python train.py --bias="none" --init_std_qkv=0.0339 --init_std_down=0.0 --lr_mult_o=2.0 --final_lr_fraction=0.0 --doc_mask=true
MLP neurons of a small language model. Each row is named by its layer, matrix (up: input weights) and neuron, and shows model dimensions 48-175. Each number is 128 + 32 x the weight over its row's rms, rounded and kept within 0 to 255. Numbers have three digits each.
After each neuron's rows, "fires on" lists the tokens most often at its 100 highest values on Wikipedia text that the model never trained on.

L4.up421:109091132132139116165127135105197124189140110103153092122133096130098146091102149150120119086102162137183122129123121162121097116151154121170137111086190068160056158147129122097108128128211108125105138079136133137109168149083143100095139174076185126128138123090106109105078117083101124078201127176112123130171112125106103141164109153183120123083088140160129123077100145101144087163183
fires on: "mp", "o", " of", "in", "ut", "u"

L8.up12:185126111147095111201129176102156136141105128076090119114166133149154088152151082105144116105143115150131092131173106157162142110117137101136114077143095144132135139125131146122125117137123071121089088157135131091133124150112142094065128110129101101140153146126120131189133126095151147157076157176173149148161093137043172104105132160098083170089172207156196114119135142128143191091126
fires on: "ic", "i", "y", " G", "ma", " T"

L3.up507:118142129079087120167114066059105136103156134126117117074171134120168108129170164136215144098133110122156081170141049085149113100127192157098157149078093106098109142153133157131062204126122153156156103159139170152160175215151134117140094074110178115129135057175160151115139149131141124126110131133103155163220083112139132099100120160115125101118225139154114130094099139106079138133158
fires on: "s", "ish", "up", "ial", "z"

L3.up485:138114138044190080160121122123151117104066135109139166155127167127135184149093100155088161074166138125076150115177114136102135104115143136157102106150188139152131122147123121135125043095139109076123120134091124160060150211111113097121112183082156071110129154116110161142145126144169128141104147152113122133151109102140091114166131100122150122110150112144149191137193148137162174163089
fires on: "ur", "r", "ll", "s", "our", "at"

L4.up201:111158120111106111113130142169117132171082105137126138117157054159144070112150134101093137148147053122132142099185071093126136123104123058172164184098155100165143132051151143136162190116102094096197144170109091148128119151125133073131159140089094152164153108163196087137184121157054166091106134126139154085129139156115170192102170139125141128142171053123135155107167114127085116051132
fires on: "ph", "tic", "ard", "ral", "leg"

L10.up607:093185099113207098125158114123138121125130135165098126111188108156085110113072155160116116131189130110117094135149147159109156123101193120091169182155125158178106167166099094137117148109140129083153095139060048153172146136201168083137194144153186123064103106158090128126166084101149158124132059158119136167103126133167143148139135123118163141083098115081108153134114117068152086094121
fires on: " who", ":", "cc", " pro", "p", "s"

L3.up599:136125144117093130160114106070119122094155117157125129124112132181031118127154133139110116159114159184108099114184119135168130108152128105138148133159117101223111138142122131087081091186158114181167118144135110193142161173211121118150155083106122105159163147147101114140099147122150182102123100152150094104151200187121063075181105107141135148131081124079186120116144063155136083145135
fires on: "e", "s", "or", " dis", "r", "í"

L6.up467:058051167121148155123122105128123162103151106116117195141123129140088197146140173099105089125116115137121166142125093054116117096190167133108080142104151153105130121149125141187110066120144093181169143135107162164128108125124099195132111132126174116134060143135120154080143096099158133079110182148119120174238082162175121165097129069156133152107123161101117093136179131100195071069145
fires on: "l", " B", "m", "b"

L3.up527:165101109120099110166086130182105129149088146120151154156124177159102130142138185094149149096212078129098151132083145100083176110114104090112120136157110106156102062181124102119088108094133154122141082070128167160108184168150113137158099193125137163185190157152183119120156103149144102078136083164117083147134090097114118140186096146134175135123119115126131141145133103138129130198102
fires on: "al", "as", "ar", "us", "ur", "s"

L2.up375:133109074139170141171107129090141154167209131133061159142076109172091170113096123168083174150109054108128170100099091144141125111099084121112148139115105115112130087152126060072139189133104142150108109184120168149065091147155158164153174159113146152123144155103134122094108137164130100131127129155183120167094127146132131156168105100176123135194165184175137085090167148168176104098095
fires on: "and", "or", "ce", "ru", "il", "d"

L8.up564:115166140124143151099146172161138181108138152113153163116103145198126119082097113140153166139121127101136088154137119163147120191066147068093152125132159145170148124110098053109129145109163148137112134173110073181091067124130083077140142116127159150060147116153110140184095126097126151116133180192083190129102085117105134141064165190085177167098107119117114069138186132109139110137131
fires on: "s", "es"

L6.up732:096140151118098132100119086113134161111160178110076168156137111175122129144134132161130052092151152110153092107039166171100125126141184157122136150183080153120071167214135116132151068122108184160154097200130172129131157106126125193144076077092132104145093168102123175127103124079145126132127134150097160159115100188202124115158134110109051145102118090092148127082134119177135150084159
fires on: "s", " S", "S", "os"

L2.up760:154081104107100105128099138167110100187155102149113116129127118110147098121113124055144100093105199127113097104160187162136176097130137132178137157159084133083144087137164145165102134132204132128131135154120102087119175110199091094089180154063184187184154096130166217105125109088079139127198168111118090147064105137085100147147176137122112152121107173120116163161085122110086164166136
fires on: " start", "duc", "W", "O", " allow", "ne"

L4.up734:151152156178128088116132093154113130175101135116133050177130136142072154052078139101106104112097123118114161133135098127136074135095147182098110146089147092218149132139127072143086160163130082131173152135106123153089131132144119187111115123110199204124100158097144074143145094098154070170094186142112118141163086099160126113033139138092115161115125121104195175128140044101148132072154
fires on: "s", "ities", "ri", "air", " Russia", "d"

L10.up591:128161157110070114088084174168177100138212177177172131113174119099163154142155168129126129156160138179077118168127137162180142172102136103105166142112129110134139061148114147149153095166164129131196137082133099175118141181142066179129137156108117169104067093147147057108121170167094115123101166102178145133106183151092117085166077089162101136121103138128122113134143147135129189116076
fires on: "or", "ral", "ver", "ea", "am", "ter"

L2.up111:187087159147151118160140153128192147128142111132140133057078131139094133149149165139115068154104150124168151115106131114168100077140122155096090121128123136142121186096116094124065111154060161175154120149140154131109098128169098167144115161140092155112102161088109163092174163142136135130161193130130069169210097163147096084082209094105114133178091147145115063155101142116133104119161
fires on: "b", "ma", "d", " is", "st", "bu"

L6.up335:151088143098136069122108141191132140078113151094138120130106101071175118165155075110148182109129148151107105130092165112154151153128119151085129125135037125131110082118092160143144116169160176085116149174125108124125165116163203106181095150050114158127183152100159164188094099092184143121170091142135159152150109119154109086111101144118125143129141201117096139099139150084083103146143
fires on: "in", "ent", "n", "e", "'"

L8.up430:157128160120151126159086188144122125134174148102118084130140138196130143111118126120161230128110141141144134111126137120116163104188158090163132154135126073118112126138116150095140159161095093100110107136173144109082081138119104114086144171150208184085068103085183205134215127121103114134152223095100130142090107135113166087120140114144165103097109097122072128100128113145124192105102
fires on: ",", " di", " when", "le", "hen"

L4.up125:120139177111144185153055131083120077112177125156159120179149158129112141124128124174179063147126132147154137127172109148123118102068102078132154126132139114173133130191133112089110143081120086173100148124138137098112113087158122110123069127103109086125080142137099119105074137096199133146157075099147168127171151173155140208198110181139172123086096120146171085169188133103123038145195
fires on: "st", "f", "ve", "av", "ep"

L8.up308:043072160130118103145157132119150117158186141143084045105100146159039160163154071101145141184121155102115150137115127118127156108115141133127150097095085062083101136126103170120148168116110100171085110146172135115142135106150130090153158142112060168096118101081130143115136184178065194143162154106107042212135090071131118150195172153179192159123124099112098114117189143125125132141116
fires on: "st", "n", "in", " re"

L3.up606:044096117198120142119075136113100140126095123112123092103166095086103172090085146104172148102112135133152059122081108145158139151122199094128140140132106161189115149102112099107110147170139105139141211148137112137155094196100095094108171108118105148104116149131029132161128127133132095093130156120106134109166157105137126085138162184151121087093101156120080084152114105138145079142158
fires on: ".", " was", ").", "==", " would", " were"

L8.up92:161150228122131172095150156134157127140094124106118133120127110153110138127098105120123099118125173155100103117172120114109189172120153142120142131160111147182173066162080123166067106146130163134149188116134155111130201069077107132197149135095142121179088165112091123126173112088142125043090145132101159079090112155110127182167185034145120164094088155072133152106147119053128093121100
fires on: "n", " 19", "c", "ur", "–1"

L4.up175:097104088129117099109081073076110175133200108204173192122085134174159131137116115124110127088067177123089150136154076158093092132168174103142103099116065121084091165132100116122138141130185178141115118139155145139117155115164087144152080085073158070163124170145124184127101140210185112118136128118105095161136096162107144090156153150162154112136136125140104172133116087171088119145079
fires on: "st", "ly", "ary", "e", "ar"

L4.up612:149119134089137115084126087080134162102175157128142114097176143123091176151164165118144163158173069138051154086167138096145112087072091128135096230069125112153122135094174149095132099156164106107064077118151097167150103180142084132161074155133166180181133109069128157071137095158117091128159147150069137107154061171156097124161090161175153116182094106110168122158125126183114163110147
fires on: "im", "or", "um", "ent", "el", "ic"

L3.up401:147163127206131118126083176082125130062155127127129130108151107105093147190118137168115219154091148128157040145128166137126104098127118154156074106143103111095162124123132131139148146130134139067142131088125159141095150128098129137107117083104087125167134136194125130169112076122145094055128081198090104164192055171136125112177141147118119206126134138156172192114168135121113120158189
fires on: "us", "o", "me", "p", "u", "pe"

L8.up389:102163112103144088089099134125172140211074115094135155168159179154099152113145122085080131131143138098119185197190200118082174144094124109127111184123113163136088142087123099186119191142173133119122118074149151141195109129084057119167153164080111160144095109104102127113080159125140123129173159113117139128105119131159105137135116157093095144164175098151099142102124074138131162172112
fires on: " as", " also", " and"

L10.up355:154079076088138135191174180080148076092139170137166128120091116109114117124146070119122146112097134185151111066159101205070132173138130069127138096144156118128131147142132137125103157115137190139134094103146088147137147099064114131148119180088104157094103117109176106127108149158126114131083145133181091141091133129145168160079124168165108157127091122081158063078149090141146140018121
fires on: " \"", " di", "ne", " |", "our", " pro"

L2.up719:094121163105122103014099196180074082139145110116123132096153092123110156135140127090138163097122128123154114161064148170125116118206221159120134127100112116151077098105123133169055155128143053154145161139181099127159173151139145113077177166116162091172109152073121136127082124089174115086143092130086106154185183146119153112150096171138141094135126117107150075167094075145126117115123
fires on: "===", "\n", "==", " (", "."

L3.up284:076111142171143131181166144146156137129180114084107118129100094108143177129101169095108134149128116128055133120144079193135094130115142151059177152152097100096114135170172121135142088149123156048136134115168129203186067090132150116161127093080143127134120168084083096184074061135140148113169106124132115082118125110141161156148060169172135152110103112101122143186127135179133067124125
fires on: "or", "il", "tor", "st", "ve", "ot"

L8.up646:138098138135165105110182095133172155153127097168065106113130126121110179169068112088099161143109087163076100152149155143157153122132159126040130133113098154143113165199084138149217137187087127119169142102105105115166105142132125155083115118114156103076138062131143142119143099202133118107083143147119150097117069122159162118157108096042115123167122126101044099078147114154132132174119
fires on: "ri", "ro", "b", "mon", "year", "bi"

L4.up248:190097139162125110189112158098135108196132130126156172152151078126083086124131170131082139157093100100132116065125128132187097079140127164108114118147156146163148085066149191115106107112126130124165114136105168114075113116125144151105133136081080108134163159180109071158102120133132113155114140138146107133085089145057083062183103142115125163086139159113143146080141107150097139129171
fires on: "er", "y", "==", "vel", "ma"

L2.up313:085127073121176173136134110124127141096145154147126098088126143104133105092160105106088139175133112131150108165137095123114192107162164078118109110069120102136197151178087113165153152152191173124111162148131160129141114068150140125185076091131141106126135093080128183124116205130132091153088178149118166115090099075062204160140125083074102127072089135100057177147156112165154171102152
fires on: "udi", "10", "b", "sh"

L6.up117:130152126130114107068066117131205158102156162155099143136132146138183140132137094104151190126075108143133102133167106179096151199164145120151088130154116157124132159131172125092119123179163108095112138109143178121115157082143100086154107047165104123136178130166164236164105101123086096132099113094157095113145125190097125089111181128156156166104174076139143149049110141157110130134142
fires on: "st", "-", "e", "ev", "o"

L4.up735:120103167133097125106112163130144113147165100119139135124127097170128161090135181069138154171102101117133061129146117135161185121155086146186137114078145074061160190140107085156131160128195168119147140129130061101080156165126105163131117117145166168151055118066106190114128149152110142073083145102153075098108113209106054146099143125160137106105169140123093103107107134099126136138098
fires on: "c", "cc", "m", "b", "d"

L4.up19:132139100079106119142100151110104184102190138160150166092093135112087096094082193152095177172181073134116130149176152079155104157151172152155140129123116107181091106144124134127128074168134144096145091109170104106145162124123064148164110121152117172145105120116101117096192153140159107109105107144202166190123177186111130108118072147151117212084133179103201133119128122061086108121170
fires on: "r", "ent", "ra", "am", "er", "e"

L6.up764:126133137044115116125115105137134148050137122153172097092087177129105136144121090138120135134107148114064120192127110202117126114163152151076121176130114127103103149161091091123098095124125138127089145151168144154119024137153084146121121141164152117070108134131103125138175114139086098100154106144099169161181165132112200086110156139111180116117110116098112122146153114092160111108171
fires on: "ly", "s", "or", "e", "y"

L6.up83:083115137152210140171149114047091108152125124174169136149123119150165138068090101143093083161181096130175055158145073101114135125198120081106171203154110175158130105118061083120079114129125094144081130050112148101127101086124140086143083145106160096128088129129109128168072135146152085144106107099125138098120117126192134103137133129118154105159112125156161108140130151116096137082182
fires on: " The", "the", "ter", "av", "st"

L6.up431:067119163046083129094139091118151163158129106089124116135159149102140104128100108151122109156092128158125082126116096152107160049163145093128186146134142142155085142176113170084141108182164134084107062112119134136136155180161155182121131139089156125162089094209092133091131152142137101109157114169175125069091154128138183106133101135063152099116152133104102146136154170177134120162088
fires on: ".", "\n", "s"

L10.up540:101114136068120146118077134129115127075165144131152100107107169151073097089145134130132089138077134133140126122170099107096176075063096089092129132091087129187106159096115146156111084168192153144143125113122150173184144142175121148147154086178161149141094148158107119087112158109126111123176101174100142071098189180177142146108119158129113156121132134165101124169147126189124146141143
fires on: " de", "s", " De", " Ro", " la"

L3.up21:117139076095073097164048176122139167100135150091131207126084126116121145119109179098085140133181186119100115104162156121119123165142120131120104168172126065112127111178114146142113108139089127149166130086106167160122171216128094139100189143101154053172119107154121110043122103175157159145145107124120128134174188121139092177103086094148125133124176149128135127154154107101116156163138
fires on: "in", ".", "-", "e", "am", "an"

L10.up52:194177149114135122157170073149093099131128087154141108112119089142144128149111143115131166071147190135048092114174160145142088142202194146141077141091115128152099083099136142161141100059128156089130129146173185142117124144107130110117194153064111195150156151145107102141161100175090150087112127154099172163111162152125069133189152136085076154161146092202127138126149114108193094186165
fires on: "d", "ten", "n", "id", "ist", "."

L4.up218:153118156145142151110134104137121126159152109106110093151184207161120047150099094150097089152140116189125107096174136172094128128120130112163136155147165083185105093169128087166153097153191149139143102189082123157128148106131097146127085104070087134072124081109131088182169148168118151108139089095100056159098104184163134148081123139127144160090115085133130127157122167123066150130127
fires on: "re", "s", "i", "er", "on", "="

L8.up536:196128131149120141127144164123105147109141132150156129075092165122153110046113045080135143125110163153096111154128081122157096133124173146120116119118133103143171066115129150126135098077172164136188112130044134128110135089142070087105070138114214101102132206124094128168100112091074156118167217165174104105109147147117118102154109215154130107080149135129132091141135118118096121107120
fires on: "ar", " not", " Ar", "t", "s", " For"

L6.up144:119113164093096137154145157139132086113103140128152144164102127130090132123167172161143152083109164097066135161162159102111103131076100140235139133132121116195119106105085171122097114149130134051115095081104151153082106144098091106163119101118079111205149144135151150119132117132076202140122127154127137168128072150142127082109168150118194140114122163108147111191079080110138124135042
fires on: "ly", "c", "y", "k", "ent", "ur"

L8.up765:105123122108167126088064102145141080169098094122175128131053101160130131168071124107119105172076145121146145131178123131145125130159157155135135128162091164076136140067171086154049176108192188135151082115177144091163126098041121116105156162131150155171144167087088135123117173192148085130159106113126094166110133081096103194098161162125132133123123145129173122125171081127162114182105
fires on: " for", " on", " as", ","

L8.up498:103118134155121149147123119158136178076219148207133134127138111114103148146146098117051136118139216179131163112097165123155147164136206050095112169111085119106094123117101082103110166110162153108074102095059075134114073085099095158135149136103141125152115171115122116098094101194139129148142118140083101142102082124089119143136106078145151168149138122069151110142084051120121139139143
fires on: "di", "ce", "ten", "U", " di", "k"

L8.up444:089152147123185164148159141090196027045119132138189193145131116141099108118116131074138158118078155093141159135095146142133172080096138167161188145097127127113169081158084159123133106126185120124140131160135076151152134171083103137109118080126190125149100132122085160105159188117147077097130126135119112065119082157158105096077116146114203122162125172131146110130118118138123095139132
fires on: "c", "cc", "ut", " de"

L2.up413:101056123109127114164138170115128101130132118160124139086076155084132162144104199138124189147173126118157145112190106128131141108110104125104200100098135111090101149130121150147133131122137109166079114093213159121152153123159108135127093028163074158141096104095118167137139109085119082133085103069169120143148137190139130121152128107136170105114183156157143152082136102164178066156122
fires on: " ex", "an", "r", "vi", "ex", "p"

L4.up277:137101160122072091145122130098111159133156122141110156115096120134153183120176133141098156135152148160090113118188097159134100132169171102166065118146107099080099109075166149166083143065202152114073175139154119115112038097142154106106132167120132148173098123125094107127152104138131132090197143096064163078155138132133118141152146176115160136101121170157161165138142137134076103150166
fires on: "ar", "ist", "d", "vel", "amp"

L3.up691:069072190078057124149117163179146134100094124108183078167116107124112183168166113136127129077136123113138137168154114124068124100100128115151132172146150121082145134134198081119074072134067109141161099148067119152107108115147089146154154126159091069098147187125149164100146123116107126117169160160083122188116095118108136135117110079102088150130160165153122105123099069128081117133076
fires on: "c", "ly", "ence", "y", "I", "s"

L2.up738:127148117111092167123106141180141137146111120122100105114109129136039126120116165105081156169160100128166118164141164142100166161130157160161101158136146124159074124142147144108102199135143101151175174170102167129090117046130077063092119156071145093163089167114126146099129070128152154095125127135128140135082124114098092148126200120115117131166100107155102156150109126061164119150117
fires on: "g", "n", "ite", "c", "d"

L3.up442:073107137119154169169181146143107133148158142089102143122143078146101051071076147078149100155123117177162114153118103123168157117117154158149160176117063180146120109123093133144114134177124108103164077122111165121153114191195127108175094115079125134150125156121149170100141112097170119136150169122129160047112138164149099162085028116093120113159133177141112055171112062111152119090122
fires on: "c", "t", "ver", "ri", "n", "v"

L3.up673:109141159115101161133107130105130208162173126145133109122110144143112150165100099176146179144134158135154089134133132111124044082210176113118092088141169073130188149130120087143205126123140147079175145146109168161118092200154096088138159060101107089147127082136171132115121096132130039114166050123138142192170137132144104062150110108113101161234121158139152123108073125180193135124169
fires on: "us", ".", "ly", "o", "v"

L4.up404:078135111170154131151159113069121128178140112108162067150149165132115131159079160143109158139153099139118123123133067076178089115123121110167118164150073156154089084091161126077037107127147086123110135082154086142094114107160170121143158139054140135144140147123176180130145145136141143154140091142184105158114123161149139141120137197145137091067147149117105114117110135062095121123162
fires on: "st", "ter", "fer", "ent", "il", "ff"

L8.up614:081064122120155142112125114117129182068129154105121166131090122081109109136157185149175170144143155167153120126140134164105053120219105175178112115086126139089071077114133130113117080132159137095144141160066175101141157134103073137135146102117140098134096099115143124103176091081152089115102127128159122136203102185176123157159095158144129139131135162076127069149163182121151141142150
fires on: " B", " L", "l", " H", "v"

L8.up318:098107130163120114143141134103135109164129127123094157114182067069117174113102194149077119081182182129126158121120093131089093054139111152015180174163130113168170070115183132106093122110158094134146114148151151154113150068122128120158176114052123142094149116113076140152142131107158127079173114119130165147137075082165117081089138165140156157189109097126156087109146135121201137107147
fires on: "s", " Ber", "il", "ron", "or"

L6.up637:134090160170101141167095102104144097113069148155085117098170155175147123160125124158136115130138091198157100123194167186143129166170143061091109091181141150106122120141132092179124167168135113129070138139109146167147171100154102123114074148112110135044130172112124180127149106110162111109094106120116125146136111144122085130076092154076032175132141130166151068125146155167161170133197
fires on: "on", "ch", "p", "z", "us", "s"

L2.up23:177078128074113185126119185063124132157166182107141141126092114102105160141156162118182118141105168102084182108176123074127087140121174176207101092124122134155181107121162128104129150079135125147184127118136117108110149153136096120140146121073101137134109095136205151080111130119093150089145115091101159161133179164122116120103130114097126150115099115145129098083152143137147025092158
fires on: "el", "in", "t", "n", "rom"

L2.up452:135157175114158136148185163128238108089100160083133121124174111119118112165134185131132129081162199100081140133075164120079158088191138143084153173122136063112077135145184106161082169069115082097136135123115114125122145139164099166123120113143155136134154101137124166130110154127169078116100154078104158120096129089131088130152116106170077093141162176182147092153143121104102089117144
fires on: "s", "ri", "pi", "ut", "ol"

L6.up681:112192162087121107131089116165140136113180121049141080128112141145123072146067094074051108150113098095145119143123105173141107118121144089127165164078156129122103106108110151110128154108098151121129154066147156106222102081146098126174071173088131161143159124105112180099131135182125104058156091158205088093141126119123122156101205143081144129128147111179161137122139095130123079177112
fires on: " of", " be", " per", "if", " gr"

L3.up201:147101083121143120137135130077149111123078113125146132151152059102147070141075178127092099136144176115187169155085136115151132140099146175105124128117147136163145148094117102113148146138107129083064123220100020176161134090138131110151159126088050173101133075110102116146116149054124118108140155133118145191189111147098122103122132092161162101097128157164158072113146102143136128100080
fires on: "il", "ec", "et", "ic", "s", "end"

L2.up380:135166104129159149101130130148118146144186116110134142075153132168118152098131064125144128132097083142165135120041136146112109120155141131104083152141145119089131136090088118131156076106141131124170068201073150093119115112167083165165114178112074102137175136132110100130081183143169126173141139254107148180114122195084128178206112095090193143131112160105126128092084113196159120090076
fires on: "ec", "fe", "vent", "er", "gen", "ig"

L2.up399:161103134199104095123123105131145125106155116053133131169139074122135129099124065090117125131101139101117120157083076115130180112160119109084121143083095141160130081099112167133178163128140075154144091147106154111114088118173154124139136135198137156152131149100143114125149168106039151141126112086087189107161183089171087168138121102110093116129121131092118106127139068114222157105149
fires on: "n", "e", "t"

L3.up395:098090192121107082165101146130108166145096112165138143069189138115125100154174104128102136176147118091165152084173122076122071141135104139134119150090133170156135157139138167084081147163190125104119186105161112129135130147121137135126167108147096149107107136133152105108140102120124133108107104162139080083071146147091109167142191099136143091071242132139198113153054172122078092047108
fires on: "tic", "ph", "gin", "an", "te", "que"

L2.up614:197095112131123120100110157131082138132205143134141145132119127179054112038158113152147194149127118146104126104143114091146130137127136099109022225152143132116190105183148127139135117157141161145098120118120168059140128095099118127167117086117163104183110149103096153120135090151126109108124144063157121121101108118098133118115142113138130114098066149166120077117130141148110139115101
fires on: "d", "or", "ce", "rd", "em", "st"

L2.up166:177101106134135151106187090098178079135144075135094139142113183115102079089100105147095142070114175066145161177109158172137156134133190181121163102105082155151068095111135127146110129180144142101140182104118099206106133110153144109151100168164053117128126159086103175104195189078142219075189117140114111152119080099093170138154131085128074169144143112117102189097093127149096153126132
fires on: "il", " Bro", " United", "d", "ck", "n"

L10.up470:098111149189039098107135102128115149079128133112085201139178087130050118137127132122128094065156123134135153130144173050098117145082152159131122151131145065068156173179157111120098142129088181144111177148129127194132159134146161139150097084091168150096136178166138129122072085083103130157097069099090078128121161131100192124168152154127062191159119098109138128162132122089173147129087
fires on: " S", "s", " K", " Russia", "ence", " States"

L3.up257:132099136141080091070116131131161169120123146078218108150132163112133142129127094170116179111109121137132079080171085189161102093070128125175103160144087172121123163133145126153117113171164098105099138095135096146090128156135140136173088117075120202179149139136124192158093041104109152134188097155130136058119129135091112161094135125142110152131122107140127116148115153167111057161159
fires on: "ic", "iv", "ent", "par", "ing", "e"

L2.up579:117074115119130135105149126072172089117142152149107083115161141165150106124187113156141134128154176039124108094116178148102103134116143134118126120129125172143069068140194087172186134079106171124145126089147145189154130091036128107142140132087141131143115181120151136120106171108117106114166172135083118080165085140163190194070161117043109169147125136115150207128053105126078074133109
fires on: "d", "il", "ir", "par", "tra"

L3.up754:121133159135140156042153122137125063074116170142120104203111165166103105135101139053126114110103156130154094052170147116129109132076159124146090133124133096131057193120065172154130138139181161078112168146128120136106082144148117115117116050128100150149092148084149129075134113106148112123218143118100140148150070102139137104125152101104160112154077122132191146129184137128138128129095
fires on: "o", "ing", "low", "e", "z", "am"

L3.up494:140117051146119133142129088109169128123185147119128122120129147185072146119119105105119151143121114108095140113167127085133167085091137154159203146068135156106118051083089071105198138099122133108115114122160177155129176103161098075161118088153186181124149103096146101164184118164108107088114139092167106130155119129107179146146128117113150154185123132178153165085129050188088167093122
fires on: "and", "x", "ran", "d", "ri", "li"

L3.up112:125108092106147077175137113086099119214178080095119101177144139123103122100053117075149125144146117147173103135130084209142137168144160138147118122164157090154175118105101108120129176132162126152128132135106103080137159128157141131106203159116152109080106103159130112109153114121145114123183085149104130161111108091138195140113146114143080162087076121143200111141113077094148133133150
fires on: " of", "li", ":", "s", "d", "in"

L6.up232:187088144150115111142161119121169149102109125081180143156088123142093137092193168153104132108140181132098138173109084129086161091149123134113124079157174072170110138110096181127124125111108113033129115194131116139132161181141108184119085144119127144141070124127078134104143177159159127162150123176122138147061137114212117137103052089112114130141162164106147133126165111073145086109096
fires on: " |", "s", "ut", "it"

L3.up305:107150160171083150130112088151127164145137136175121086106118100107123075115117114125122081140120073123210126135075141085153143161081176063178124142156100126124103134155178165150171144185073123127177214121093113091110113179107099094125180101124081131150098088122118087121200146183143124141102158157149173121156070108121173120131199137120056078152124138170142116149112100142089072143151
fires on: "==", ".", "C", "V", "od", "co"

L4.up754:177034108119100151163138174126131161170080143178105161122106124104111138125164126119138166216140139130176154138057098126085101135154151192097123062120129113179072116104112147094133127114125142112139126153136071120124131097151111127159148119135102147144153169124116111132201054146195152119161168107114139194163142166053091089130111104152147139110118182170175107088106137113088071101160
fires on: "w", "r", "b", "d", "m", "ty"

L2.up689:118113132132096121149143138154091139132142114141106137122092113050112134107116045079095122135158128138153082125128090094135151102160073129130141171124086081164113134115119129073132162108093099135097129167114176110028105091152124156123136151190163087111194128126146191147160146161158164152179129113101122139123142149127158158169137074176156141147176111091123086179119138044162111116145
fires on: "it", "te", "ver", "li", "n", "e"

L8.up175:089063152159131153063144097151136065158184180088131126083133087150122144095066080137104117202131107206160098187133098098177123096161186123171132120116178160105113166124071155112108135163178144092138169113116083095150156112154133179141150140109136096123122148167125124102076151124108156082159146103147143092142058181143129106109123132143149085090109132182126162150140124150131082185148
fires on: ".", " Ma", " than", " ma", "bo"

L10.up196:140149095116161167139079157122126123108108150098112108128105182098083087135143098115102130136151082111120102097164157121069113144187137118145115127116145115121138102160121175167170179173080141138147165132135077163126138061083133135095140150111082139101170076074164113136144175122129156150107077192074135147085114116147181161149040174145145116127162156088168134108175135105139120137083
fires on: " pro", " Pro", " |", "ed"

L10.up260:105109133101109117121151131123128087170144117095109114140092142167128112096100089101166128149097106137130092136116097109123065110167124080124168122146114110168126046199125171134149158179178079116157169119142101124167146200142112162166140183098064140144112135149119138148197134191159139117050171120096103115128161109168144127141089116093127105089021168152121149196193083109119126115142
fires on: " |", " re", " pre", "ver", "n", "ar"

L2.up420:120164100124193116130146130193162167118148105169132137080123103112121085088115111171067137130094109127154130072067113104172141069110144117107116134153135155057137102149124064120144166121056110079146101149106144160120160106181160131141092192093160174135128061122136097138136141153181094109125121126082195187123055151117113151142064169112107103194166170155080154144162138125144117133148
fires on: "ig", "ud", "cur", "vent", "gra", "ut"